{"num_hidden_layers": 15, "hidden_size": 256, "num_attention_heads": 2, "num_key_value_heads": 1, "head_dim": 128, "intermediate_size": 1024, "vocab_size": 1024, "hidden_act": "swiglu", "norm": "rmsnorm", "norm_place": "pre", "norm_eps": 1e-06, "positions": "rope", "rope_theta": 10000.0, "rope_fraction": 1.0, "qk_norm": false, "attn_scale": 0.0884, "bias": "qkv", "tie_word_embeddings": true, "parallel_block": false, "init": "uniform", "init_std_qkv": 0.0235, "init_std_o": 0.00428, "init_std_up": 0.0235, "init_std_down": 0.00214, "optimizer": "muon_variant", "learning_rate": 0.00924, "lr_mult_o": 1.12, "beta1": 0.95, "lr_head": 0.00524, "max_grad_norm": 0.5, "warmup_steps": 200, "schedule": "cos", "final_lr_fraction": 0.03, "batch_tokens": 32768, "max_seq_len": 2048, "doc_mask": true, "train_tokens": 250100000, "max_steps": 7633, "dataset": "wikipedia_en"}
MLP neurons of a small language model. Each row is named by its layer, matrix (gate and up: input weights) and neuron, and shows model dimensions 32-95. Each number is 50 + 12 x the weight over its row's rms, rounded and kept within 0 to 99. A neuron's up and down rows have the sign that makes its largest values positive.
After each neuron's rows, "fires after" lists the tokens most often just before its 100 highest values on Wikipedia text that the model never trained on.

L9.gate182:55 43 59 60 38 70 49 33 43 47 47 33 51 64 58 63 77 72 70 47 50 48 39 48 27 25 41 63 74 56 43 51 46 60 45 56 43 52 58 56 45 55 44 63 48 55 40 68 50 47 55 57 57 52 58 32 56 48 55 62 44 40 54 34
L9.up182:41 57 54 51 49 73 64 42 57 56 46 38 58 53 33 22 46 55 29 55 41 52 30 56 72 26 37 60 66 29 54 42 38 46 40 49 39 40 53 54 28 56 60 60 39 49 52 75 62 45 41 31 48 35 45 69 45 56 40 38 60 62 60 46
fires after: " N", " U", " to", " n", "ec", " and"

L12.gate883:50 61 38 54 43 64 44 52 47 41 50 63 46 41 47 18 67 64 54 56 52 36 43 48 67 41 71 57 48 53 67 51 50 50 35 29 58 53 63 49 33 47 67 43 56 42 48 70 49 59 58 62 48 40 58 57 52 62 42 42 37 52 54 44
L12.up883:52 63 53 27 38 67 47 61 49 59 43 41 48 50 59 63 24 34 33 42 64 33 40 45 39 43 34 59 49 63 49 39 45 52 36 60 39 63 51 51 72 62 31 50 59 55 55 54 45 42 51 54 38 44 74 25 45 29 54 28 48 49 64 62
fires after: " con", " C", " Con", "on", "b"

L5.gate782:57 41 58 55 50 59 54 40 50 61 60 42 55 57 58 65 43 54 59 67 54 75 70 60 42 53 51 67 33 54 32 29 40 44 66 43 47 49 77 64 49 39 40 26 32 59 44 46 51 44 49 34 51 55 38 57 63 62 26 56 51 37 68 57
L5.up782:57 54 45 57 41 79 72 42 52 50 60 23 54 58 56 48 48 50 54 53 52 59 58 56 48 51 65 57 24 70 39 48 39 58 59 48 62 57 76 54 53 43 47 31 38 77 48 37 65 35 72 39 55 57 60 63 53 47 37 58 63 36 58 66
fires after: "\n"

L7.gate831:20 52 38 42 65 49 58 46 38 29 56 61 37 47 41 48 59 41 57 67 56 44 49 61 20 49 45 78 49 57 76 37 45 33 50 40 54 42 42 49 58 50 53 62 44 70 55 59 51 48 62 59 47 46 27 27 56 36 48 54 42 43 62 64
L7.up831:67 51 42 26 56 41 58 32 48 47 52 52 47 32 39 60 49 52 47 52 57 76 45 66 54 46 70 49 40 79 71 55 57 26 33 46 66 34 42 32 60 70 60 47 52 51 36 38 44 51 55 73 42 54 41 40 64 70 34 44 48 32 67 38
fires after: " re", " ex", " F", " im", " A", " D"

L7.gate391:46 37 59 72 45 37 53 60 30 50 58 51 61 65 44 65 63 64 46 59 53 49 32 65 60 63 54 41 51 65 30 60 38 45 39 64 30 49 51 70 71 61 31 47 39 43 52 33 63 40 51 39 53 30 52 57 45 45 43 59 60 32 64 46
L7.up391:59 66 57 13 31 35 59 75 45 39 60 28 44 35 63 46 56 34 35 40 69 46 49 48 62 43 44 46 31 34 43 34 67 45 45 39 66 57 70 36 48 34 57 57 41 54 52 34 48 49 43 63 51 44 47 29 51 46 54 35 52 44 48 48
fires after: " c", " s", " r", " R", " S", " L"

L6.gate959:52 60 18 56 50 56 34 62 40 49 45 53 21 34 54 55 42 48 37 42 38 63 50 56 57 52 49 51 37 40 72 67 57 36 56 45 47 62 45 31 54 48 47 46 68 45 30 52 81 49 60 56 53 54 53 48 40 59 51 44 62 75 75 63
L6.up959:58 36 62 56 52 32 42 63 27 32 55 49 64 54 77 56 34 51 50 22 42 40 42 46 51 41 21 44 57 46 34 29 52 49 42 72 71 57 52 49 64 51 41 61 60 33 59 44 49 53 51 37 76 45 33 50 36 46 64 50 65 52 44 71
fires after: " (", "–", " |", "-", ".", " 1"

L6.gate360:44 47 25 63 46 57 57 50 44 57 28 58 44 44 27 26 46 51 39 64 49 18 33 62 46 39 27 57 58 48 53 50 62 57 48 62 56 40 46 38 51 56 59 31 62 42 42 53 69 37 56 73 58 51 60 34 59 61 35 28 42 46 58 69
L6.up360:63 43 46 59 33 49 65 69 35 69 44 40 49 47 16 20 53 64 38 41 64 38 51 46 51 32 62 47 44 52 36 34 46 38 51 60 56 34 61 44 62 43 44 55 53 48 39 55 44 60 54 55 66 67 39 48 49 48 61 37 57 44 36 50
fires after: " c", " ret", " w", "am", " D", " f"

L6.gate907:51 51 32 53 29 30 70 60 41 59 50 42 36 48 57 71 56 48 69 67 58 55 59 58 64 51 52 51 46 53 50 48 55 65 38 39 61 49 46 53 30 71 42 61 29 44 25 57 52 57 67 67 47 48 41 51 68 43 59 71 59 77 51 46
L6.up907:58 24 40 60 49 49 45 44 50 54 47 68 70 41 61 60 60 53 69 39 64 69 54 57 57 51 59 36 41 53 59 59 35 28 48 62 46 62 54 56 41 71 50 47 50 42 60 29 58 83 50 38 51 67 32 52 65 55 53 52 62 22 35 54
fires after: " ", " f", "er", " c", "id", "ot"

L9.gate870:51 56 55 59 36 60 66 51 54 45 39 31 58 47 45 34 51 28 23 37 60 33 48 36 40 57 43 57 49 54 39 77 38 44 60 47 39 43 64 42 36 32 68 69 66 50 66 69 49 65 38 49 36 29 51 66 53 50 63 54 38 47 36 44
L9.up870:45 56 19 57 59 54 71 50 60 49 53 53 69 37 87 48 47 38 57 52 64 54 37 45 59 46 55 58 45 54 36 43 47 55 47 55 71 46 67 34 53 47 54 82 52 58 56 43 47 50 40 41 40 38 55 53 47 43 66 37 50 80 58 45
fires after: "i", " m", "s", "ins", " S"

L12.gate27:65 61 61 44 62 34 21 72 54 49 61 44 53 35 49 44 57 49 22 71 40 50 12 44 53 45 50 40 50 38 62 41 74 46 37 46 63 57 48 59 49 51 35 52 44 38 45 31 41 51 40 48 64 47 63 55 46 31 59 38 41 44 41 40
L12.up27:39 35 42 78 45 61 47 50 48 45 51 21 40 38 32 53 53 53 55 76 46 50 44 67 41 50 66 42 60 35 57 68 54 41 30 31 40 52 56 43 55 58 69 42 53 57 24 52 60 38 46 48 54 48 43 40 58 57 50 53 42 43 57 37
fires after: " C", " c", " V", "al", "iv"

L6.gate697:47 46 50 57 58 37 65 45 57 47 53 43 40 39 56 32 47 65 65 66 68 53 53 57 34 62 34 67 59 61 41 60 59 28 53 56 57 55 63 63 38 30 51 51 41 34 56 56 53 63 45 47 53 51 30 44 62 33 52 56 38 55 34 54
L6.up697:35 33 56 62 44 46 68 38 36 64 55 33 47 53 32 45 66 52 49 27 56 80 60 64 34 54 62 50 46 61 48 45 41 56 47 50 81 52 64 46 42 53 61 43 35 43 57 53 38 49 68 45 76 67 70 68 34 45 42 39 47 49 54 52
fires after: "\n"

L6.gate90:75 56 61 55 45 39 74 59 24 43 51 66 37 58 41 46 65 46 60 46 43 27 65 60 65 59 50 61 46 55 72 60 40 36 38 52 38 46 48 47 65 27 35 32 37 09 40 47 61 58 62 17 34 59 49 35 45 58 58 65 26 57 49 54
L6.up90:70 47 54 55 51 68 64 46 34 38 44 54 49 52 49 39 62 39 69 62 57 37 66 47 40 52 71 56 50 62 54 74 45 41 40 43 60 44 74 53 61 57 35 44 40 39 44 58 67 55 54 51 28 39 62 46 24 51 43 37 37 46 50 71
fires after: " M", " V", " m", " w", " W", " v"

L7.gate898:39 51 46 39 41 61 44 52 44 53 54 58 42 51 38 43 52 50 51 29 55 44 62 57 41 67 58 53 36 42 26 41 40 50 51 40 72 58 47 64 48 57 50 40 32 21 58 50 44 57 68 57 57 44 54 63 54 39 17 52 38 43 44 62
L7.up898:55 57 47 61 35 57 52 36 58 55 24 50 37 60 35 36 60 41 61 33 49 37 56 44 35 69 43 48 43 44 56 49 39 47 55 49 23 64 64 69 54 17 56 41 37 65 62 48 54 32 50 22 54 48 62 72 58 41 53 65 50 58 55 56
fires after: "\n", " H"

L6.gate225:42 72 44 52 53 65 84 51 45 60 68 61 44 56 37 70 39 47 65 53 66 70 35 36 47 27 54 58 39 43 33 44 33 70 56 79 59 55 64 62 55 53 52 30 53 48 46 41 53 37 57 49 41 43 54 41 53 53 39 61 64 52 49 54
L6.up225:56 50 82 47 60 49 69 57 39 69 56 51 43 60 56 66 48 61 55 65 53 58 64 48 43 43 60 52 44 57 48 55 52 62 53 54 56 77 59 49 26 52 49 52 69 52 34 42 53 28 51 42 24 39 56 56 35 45 51 48 49 52 47 58
fires after: "\n", "rit", "an", "l", " B", "r"

L7.gate151:60 45 55 33 57 51 82 37 29 62 58 38 52 43 53 62 65 57 59 56 65 44 61 61 54 56 55 44 15 56 39 53 47 29 59 44 41 43 44 82 79 38 44 39 58 44 49 43 62 43 51 49 38 50 55 41 13 38 53 48 44 48 71 63
L7.up151:72 41 60 31 36 27 58 41 58 54 64 71 54 40 52 46 77 42 54 52 29 60 45 68 41 64 41 53 54 54 62 75 38 54 59 54 56 44 48 65 45 32 47 42 41 60 46 44 49 58 34 56 43 66 38 41 49 33 52 43 40 48 51 47
fires after: " m", " W", " M", " S", " w", " D"

L9.gate467:58 53 51 54 39 66 57 48 60 56 26 49 55 74 32 64 42 40 45 54 52 36 33 40 56 67 40 50 49 37 48 38 46 62 28 47 63 51 37 44 55 57 56 46 51 19 60 48 54 30 12 41 62 23 49 48 52 49 66 61 60 48 49 42
L9.up467:17 48 45 54 23 57 50 54 47 33 49 53 57 56 67 45 34 45 27 35 59 43 20 60 68 47 64 49 31 83 32 35 47 63 45 41 57 41 55 45 52 39 22 64 43 36 43 47 25 25 52 54 56 45 48 50 53 48 75 66 60 62 50 48
fires after: " J", " R", " I", " S", "em"

L5.gate54:44 53 53 48 47 32 51 45 14 37 43 35 39 36 36 41 78 47 76 77 45 45 45 52 56 62 51 37 45 43 64 76 32 50 50 43 69 25 53 61 52 49 39 44 32 54 62 43 59 45 50 55 39 59 44 65 48 74 48 41 59 76 41 46
L5.up54:45 59 25 59 48 70 38 49 62 69 40 59 52 44 63 75 50 58 50 70 50 38 36 41 37 32 45 61 53 60 54 46 34 38 32 22 49 53 58 64 51 64 52 59 60 67 56 34 43 73 65 16 53 64 60 35 74 61 65 66 39 40 26 64
fires after: " f", "uc", " ", "f", " l", " F"

L9.gate361:23 38 26 55 59 30 41 43 63 45 26 54 57 44 47 62 73 49 48 50 29 51 47 51 47 48 50 57 46 70 57 60 43 33 48 44 54 48 23 31 38 45 71 46 38 57 66 43 54 49 59 64 63 64 72 36 55 49 46 51 58 53 44 48
L9.up361:58 50 67 75 44 77 58 36 59 35 40 37 47 26 37 58 50 51 58 53 71 54 53 56 56 38 54 27 55 42 18 47 50 42 54 70 46 79 42 55 58 56 22 44 27 39 49 28 54 61 28 42 31 51 43 42 60 52 57 40 67 33 62 52
fires after: " T", " Th", "om", " L", "ic"

L7.gate639:52 70 64 61 48 55 54 60 59 63 34 27 56 48 29 55 65 55 36 43 32 35 60 55 37 41 57 63 58 36 45 57 62 38 33 24 39 48 29 44 59 44 56 47 57 52 28 64 45 72 44 34 74 50 68 52 32 50 36 44 37 23 27 44
L7.up639:55 62 38 58 48 52 75 35 37 44 31 50 52 65 42 66 49 66 65 47 53 38 65 66 69 59 76 43 54 50 30 44 66 36 61 55 59 51 46 40 78 37 43 56 19 55 62 63 47 42 45 59 49 62 57 47 50 65 51 44 42 52 50 63
fires after: " l", " L", "in", " E", "°"

L6.gate779:64 37 44 35 64 57 54 55 61 31 29 39 51 43 41 63 57 65 51 55 46 53 47 59 70 55 64 39 65 62 55 50 46 44 35 34 71 38 41 64 45 40 53 32 48 39 64 55 40 34 51 39 17 09 38 53 43 79 44 63 43 24 53 40
L6.up779:45 64 46 66 41 40 64 61 58 64 61 56 49 48 45 32 43 70 38 55 68 12 36 63 67 38 59 52 65 49 68 35 51 41 50 52 64 38 43 50 74 45 55 34 54 36 39 52 62 61 43 50 50 43 32 46 50 55 57 50 46 45 49 47
fires after: " M", " A", " D", " comp", "th"

L5.gate780:46 52 41 37 47 61 41 34 45 34 53 43 61 69 49 54 55 50 57 52 39 45 31 48 77 35 36 53 50 38 59 74 49 44 32 35 71 40 45 53 62 37 49 52 60 36 42 56 52 48 46 64 53 22 40 52 36 64 43 67 57 35 68 52
L5.up780:82 58 61 64 58 38 48 50 56 56 41 50 68 44 55 54 46 44 47 55 37 41 45 55 33 44 54 28 51 55 39 70 45 59 21 55 58 36 52 62 65 25 55 47 55 43 35 54 62 57 20 50 72 69 42 52 45 65 47 57 57 59 43 80
fires after: " S", " K", " s", " T", " D", " M"

L6.gate379:45 45 45 66 38 66 21 39 55 66 60 45 75 60 57 35 60 39 42 55 43 17 55 48 61 55 25 54 76 81 48 73 39 48 55 40 49 59 64 54 63 44 52 45 54 65 40 44 47 42 51 34 27 42 54 73 48 37 30 62 52 47 52 48
L6.up379:39 58 45 39 52 41 59 62 46 56 42 27 49 55 53 52 60 39 39 45 63 36 48 47 43 61 55 59 42 42 42 28 54 49 57 39 41 57 51 45 42 48 63 70 69 41 54 61 57 46 61 58 63 49 31 46 47 38 57 58 43 69 52 30
fires after: " S", " W", " w", "ur", " s", "ot"

L7.gate960:48 42 53 58 44 62 55 28 56 49 54 48 48 71 68 44 63 56 55 37 61 52 36 61 18 61 47 32 49 53 64 61 46 59 40 47 59 60 58 39 79 54 41 57 31 49 71 67 53 58 38 51 49 56 42 40 37 28 48 60 72 50 39 33
L7.up960:53 45 56 40 46 39 40 38 51 52 61 43 37 65 57 25 59 56 66 48 38 59 33 80 55 62 65 57 50 71 68 38 42 62 43 40 48 15 87 36 50 58 37 49 34 60 46 33 53 47 47 58 67 59 54 51 40 30 22 49 67 28 41 42
fires after: " D", " d", "D", " b", " B", " R"

L7.gate658:12 42 39 51 71 61 56 62 52 65 47 55 34 73 43 65 45 54 46 58 64 33 44 60 52 34 46 55 67 48 57 65 75 54 25 32 35 61 41 53 60 57 54 42 61 42 64 48 64 71 38 58 50 68 42 48 61 71 73 38 67 77 74 65
L7.up658:47 44 21 44 60 48 60 57 25 54 44 31 41 60 61 69 71 66 27 31 24 53 51 53 51 43 65 53 40 63 47 33 47 52 52 50 45 61 22 61 48 61 49 77 46 49 45 65 53 50 42 45 48 58 33 59 54 68 45 47 65 56 57 28
fires after: " l", " n", " N", "n", " K"

L11.gate861:60 39 46 40 57 30 35 56 73 42 28 55 60 58 50 27 47 51 52 47 50 49 45 51 51 72 56 44 47 55 52 60 33 57 52 23 37 42 63 61 61 39 45 72 40 53 37 58 45 43 37 45 67 60 69 38 47 54 40 48 31 37 34 48
L11.up861:57 47 60 47 51 59 59 45 52 47 54 56 35 43 58 48 46 28 60 86 43 60 51 32 63 60 55 54 65 61 31 41 39 54 53 42 35 42 53 30 62 33 57 55 64 62 68 56 28 55 42 31 43 58 38 41 41 57 51 67 40 58 51 26
fires after: ",", " f", " wh", " F", "m", " h"

L12.gate843:42 33 29 70 62 46 54 40 51 42 48 32 55 51 56 33 38 48 48 61 42 50 75 36 54 60 48 51 49 47 49 47 59 59 39 57 16 68 55 58 42 55 44 52 53 62 51 53 20 68 28 47 31 60 22 30 66 55 53 34 60 55 55 57
L12.up843:47 46 40 55 56 23 46 72 54 46 26 58 62 31 46 52 68 61 62 45 49 56 48 79 33 42 66 60 48 47 66 44 39 33 50 54 54 36 66 53 47 45 47 46 38 60 69 43 54 52 47 46 38 47 70 47 73 62 60 57 55 43 50 46
fires after: " in", ",", " b", ".", " ("

L6.gate974:42 34 54 24 38 47 52 73 61 60 71 40 46 36 70 41 44 68 54 57 48 47 39 70 38 52 40 51 40 69 74 67 60 45 40 37 64 44 55 56 48 55 62 42 56 57 46 63 53 58 39 44 51 47 36 30 47 66 80 62 44 61 39 69
L6.up974:53 42 51 49 64 65 59 59 58 61 37 46 59 30 62 45 18 51 29 45 46 59 45 46 42 62 49 50 44 57 73 36 68 67 53 45 50 53 52 66 27 38 52 39 54 44 57 81 51 64 49 31 61 62 56 57 37 46 61 67 43 55 32 50
fires after: " l", " M", " S", "l", "a", "id"

L7.gate100:39 53 46 59 62 40 54 38 36 54 56 39 49 59 50 42 52 80 53 36 65 43 43 51 57 56 41 57 39 65 68 41 64 54 64 39 57 59 59 66 44 70 46 60 44 59 66 40 47 69 37 64 22 51 50 64 33 47 47 35 71 60 67 48
L7.up100:45 62 42 36 56 59 80 55 41 49 63 53 37 37 31 57 46 11 30 51 31 43 54 40 34 50 55 54 23 71 54 40 63 56 14 24 49 57 43 42 47 76 58 71 48 49 37 49 43 50 50 56 42 56 39 43 39 55 22 51 65 70 52 52
fires after: " S", "l", " D", " K", " N"

L7.gate460:56 34 47 77 62 47 58 47 65 37 62 16 47 53 51 51 60 64 65 75 59 50 52 53 59 51 50 45 49 50 48 55 48 64 46 57 53 61 64 49 57 66 46 56 50 49 54 56 63 53 68 38 51 40 45 41 22 29 47 42 46 47 55 60
L7.up460:58 19 59 46 41 35 68 31 59 33 50 48 46 56 48 49 40 60 65 59 55 34 59 41 51 49 44 27 27 51 66 70 42 62 51 51 55 65 43 39 51 42 37 37 56 60 50 39 30 53 36 78 38 51 31 51 48 56 70 33 43 53 48 56
fires after: " ", " S", " t", " p", " M", " f"

L7.gate704:58 43 37 45 50 41 36 54 62 42 54 55 54 33 52 46 57 49 37 90 37 59 51 66 50 52 49 67 61 65 44 41 56 55 52 43 59 24 63 51 52 54 32 58 21 42 57 64 60 40 23 56 50 60 37 43 53 22 31 64 43 38 38 56
L7.up704:60 56 32 45 44 45 54 45 45 42 48 69 51 63 68 54 47 49 66 25 63 53 58 51 43 49 50 24 37 57 61 34 41 39 49 59 49 48 46 48 57 39 61 41 44 49 46 36 46 56 38 66 21 66 42 28 52 55 58 42 45 40 44 57
fires after: " F", " f", " b", " D", " d", " app"

L8.gate332:56 75 39 52 35 25 40 39 48 64 50 47 33 61 43 48 52 42 61 22 38 28 53 57 39 61 49 57 37 31 27 51 34 53 66 62 65 44 44 62 75 54 44 47 55 48 67 49 56 48 66 52 47 63 58 45 40 32 39 56 38 67 34 68
L8.up332:40 60 56 54 40 41 54 47 41 44 64 54 52 54 57 50 39 36 55 48 47 49 68 60 54 57 59 33 68 33 49 35 76 92 50 65 38 63 59 46 52 35 60 55 49 44 58 31 46 55 46 37 56 42 54 42 49 30 38 48 27 50 35 56
fires after: " H", "h", " P", " h", "\n", "x"

L7.gate90:64 52 43 48 47 47 57 49 59 45 71 40 52 62 40 25 56 61 49 58 45 23 45 45 29 59 24 56 39 37 66 54 60 71 42 28 41 26 65 49 47 52 69 48 43 64 54 42 42 56 24 64 45 73 54 50 55 27 51 38 57 56 61 39
L7.up90:53 55 50 61 54 57 48 59 52 68 43 44 45 50 42 45 75 61 57 33 49 52 66 54 43 57 67 59 40 75 69 40 46 43 51 67 40 40 53 36 41 53 48 50 46 43 55 44 67 63 58 64 42 44 59 57 48 38 47 19 57 50 46 48
fires after: " b", " B", ",", " in", "rom"

L5.gate206:51 61 51 63 47 75 62 42 57 48 39 51 48 35 42 70 53 36 43 45 42 45 60 55 45 48 40 64 46 64 56 44 63 52 41 63 44 63 42 34 29 45 40 39 51 46 38 39 60 38 62 32 68 71 34 57 51 49 29 36 39 73 57 28
L5.up206:67 63 51 69 43 51 69 52 49 63 68 42 46 31 57 39 65 56 39 50 53 33 68 45 63 73 66 35 47 48 75 70 62 58 23 62 41 72 44 48 48 69 46 47 39 54 69 66 81 58 61 35 47 56 49 54 45 40 52 29 41 44 45 43
fires after: "\n", "\"", ")"

L7.gate82:47 47 51 42 46 59 52 61 50 57 65 19 48 57 61 50 40 73 46 51 39 61 39 60 55 38 59 36 45 59 64 81 25 60 39 70 54 43 44 57 64 45 56 39 39 47 49 24 50 56 43 26 67 70 47 30 39 78 83 42 52 52 43 59
L7.up82:29 47 54 41 41 54 61 51 41 62 63 38 59 38 63 49 48 77 65 48 60 49 46 49 17 40 42 67 35 44 64 60 38 37 53 59 37 57 62 54 50 28 44 47 74 54 52 52 36 54 50 63 37 49 59 54 48 42 44 31 68 28 62 51
fires after: " m", " M", "id", "M", " p"

L6.gate661:56 31 44 40 60 33 63 32 50 67 44 62 36 37 34 49 54 43 71 66 44 60 53 64 52 58 46 50 49 57 49 66 44 43 32 71 58 66 58 60 46 50 48 46 38 49 52 43 46 53 76 58 61 46 46 61 52 56 50 42 74 23 39 43
L6.up661:46 58 36 65 36 53 43 41 48 64 30 35 79 41 55 53 31 58 56 74 72 50 47 40 53 52 46 47 33 59 54 43 38 61 40 54 43 58 57 77 44 63 70 51 50 35 56 40 50 42 35 74 48 53 58 25 39 46 68 39 46 52 65 44
fires after: " in", " ar", " Ar", " I", " de"

L2.gate194:64 49 51 59 60 74 24 67 47 47 49 50 27 54 59 28 52 47 47 57 58 51 54 47 51 46 31 46 49 23 62 60 33 36 19 44 36 59 57 39 55 56 60 59 57 33 46 42 46 52 63 47 64 35 56 48 51 38 37 45 53 46 35 46
L2.up194:61 43 51 59 66 63 35 53 51 42 54 38 29 57 62 52 54 56 42 59 59 43 49 55 46 55 33 42 53 35 60 43 36 27 26 45 33 60 47 36 47 62 51 61 58 39 48 56 55 57 57 37 69 34 58 52 53 31 29 54 41 59 49 39
fires after: "t", " c", " C", "ig", "ac", "est"

L2.gate895:44 55 53 54 45 52 45 45 59 46 54 62 56 51 56 57 22 54 60 82 68 67 20 51 38 30 48 42 61 49 55 39 47 61 45 26 60 41 73 54 67 47 44 45 52 46 45 43 38 37 56 36 52 54 37 37 21 40 55 35 45 56 60 63
L2.up895:52 46 56 59 55 65 57 54 98 31 49 23 59 48 37 34 28 61 50 33 59 60 45 60 49 53 68 56 42 68 54 48 45 59 61 37 36 43 57 48 45 50 37 45 25 50 35 50 69 36 53 39 50 45 64 32 37 73 41 49 56 63 66 47
fires after: "\n", "per"

L2.gate86:37 38 50 59 59 53 42 63 64 70 57 49 86 57 42 34 43 39 32 62 51 50 52 28 54 55 41 61 44 63 53 67 62 58 50 49 47 54 68 69 16 55 42 75 63 32 45 51 32 57 62 51 44 40 32 56 60 63 41 48 33 42 49 35
L2.up86:69 48 39 54 50 58 63 40 49 58 62 31 65 33 58 56 45 40 49 52 64 55 57 54 53 45 63 41 19 51 61 38 71 50 64 48 36 70 53 37 20 64 44 63 68 38 66 50 80 52 52 39 37 54 53 57 70 44 53 36 39 59 58 43
fires after: "\n"

L12.gate798:48 30 58 52 40 37 53 30 40 63 70 43 25 45 55 38 67 40 41 39 59 39 57 55 70 48 72 65 56 58 44 47 43 51 59 49 57 54 43 66 54 56 32 32 58 49 38 64 91 54 42 41 47 38 60 47 52 64 57 49 35 64 60 49
L12.up798:62 53 37 40 58 59 46 71 37 61 35 64 50 32 42 64 60 48 55 54 52 61 56 29 60 39 58 46 58 43 71 47 43 50 57 47 41 36 38 59 53 48 33 46 31 60 54 44 49 54 65 41 50 46 46 41 15 49 61 60 52 54 66 62
fires after: " W", " C", " S", " w", " L", "e"

L5.gate542:44 58 34 77 49 61 56 38 45 51 41 39 64 57 56 35 55 44 52 49 28 74 44 34 55 43 31 53 43 80 66 40 54 48 54 44 41 60 46 63 38 64 58 49 61 41 62 36 53 61 63 49 45 49 30 56 69 51 77 51 48 86 41 39
L5.up542:47 49 34 37 42 65 61 28 66 51 52 40 58 62 62 48 54 64 61 40 63 84 45 51 56 34 46 38 29 54 55 55 43 46 50 67 43 54 56 44 42 60 67 49 53 38 61 36 57 70 62 51 41 25 58 57 53 51 39 47 39 12 48 25
fires after: "\n", ".", " w", "'", "===", ":"

L5.gate293:42 53 70 52 54 45 80 64 30 48 33 68 42 60 45 41 43 56 46 57 45 47 41 79 48 40 35 42 58 43 68 76 49 53 64 36 49 39 53 53 59 55 27 32 53 56 58 35 52 54 74 66 17 42 63 37 34 43 51 52 51 45 43 64
L5.up293:50 61 49 50 59 61 55 40 42 38 44 55 56 48 36 50 36 63 53 63 46 48 24 59 39 45 43 43 55 48 58 65 41 44 38 48 46 61 73 46 34 40 45 35 62 50 34 49 58 43 65 44 30 49 41 55 40 37 45 58 70 42 44 42
fires after: " g", " G", "h", " c", " t", " th"

L2.gate267:39 58 18 67 44 59 44 48 60 48 22 52 34 49 39 44 38 51 43 63 38 45 34 58 38 35 66 50 52 40 46 64 43 70 34 50 54 67 49 49 44 60 36 36 63 36 53 45 31 45 41 36 42 59 54 66 49 57 65 70 55 48 35 54
L2.up267:54 46 23 57 48 52 45 40 57 59 16 36 41 54 45 61 32 47 41 66 44 46 23 47 41 48 58 54 41 60 50 67 66 58 43 64 60 61 50 30 55 52 51 50 51 22 50 43 36 42 53 44 53 43 60 60 60 61 31 61 53 64 52 52
fires after: " R", "f", " S", " M", "t"

L7.gate244:28 50 60 66 43 68 47 63 48 41 56 72 68 65 36 67 59 70 60 50 52 35 70 59 54 36 44 45 63 42 47 46 52 46 67 38 46 41 51 68 32 48 53 58 63 40 48 46 32 52 42 51 57 35 59 43 43 56 42 48 47 35 48 46
L7.up244:42 61 67 31 44 62 61 48 30 53 51 14 43 47 34 41 63 70 66 48 41 36 46 35 45 46 40 60 55 45 33 25 34 67 30 34 63 42 50 32 48 50 66 59 50 37 46 62 62 45 51 55 49 56 62 35 46 50 58 57 65 57 38 38
fires after: " n", " N", " An", " e", "im", " v"

L6.gate463:44 48 52 38 62 49 71 47 39 58 39 56 41 44 44 34 56 55 31 47 32 48 47 66 50 49 38 63 51 65 51 77 63 42 66 51 44 43 56 33 57 55 36 31 52 56 59 47 71 53 47 54 51 49 77 48 34 55 59 77 62 45 41 49
L6.up463:49 55 40 39 61 62 44 55 57 59 36 66 57 39 64 44 41 45 45 31 37 53 51 40 45 65 51 70 53 54 48 63 61 39 50 38 53 31 51 36 65 64 35 53 51 42 45 48 36 43 47 58 56 61 59 42 49 57 52 64 55 47 42 41
fires after: " T", " F", " t", " C", " l", " c"

L5.gate551:46 57 36 53 44 54 29 27 48 47 55 64 43 61 44 46 57 45 53 54 62 48 49 63 51 46 62 55 32 65 40 52 68 54 48 41 43 57 25 49 35 54 44 59 72 37 42 57 34 54 64 74 36 33 25 62 48 49 34 45 38 57 51 56
L5.up551:67 50 36 62 67 18 57 49 39 38 54 52 51 38 56 64 50 59 58 37 54 52 36 57 69 54 38 41 52 61 40 39 43 27 50 49 55 54 61 44 44 41 38 41 37 45 40 06 52 60 45 27 78 46 72 36 53 11 49 64 62 55 52 53
fires after: "-", " \"", " (", "[", "gh"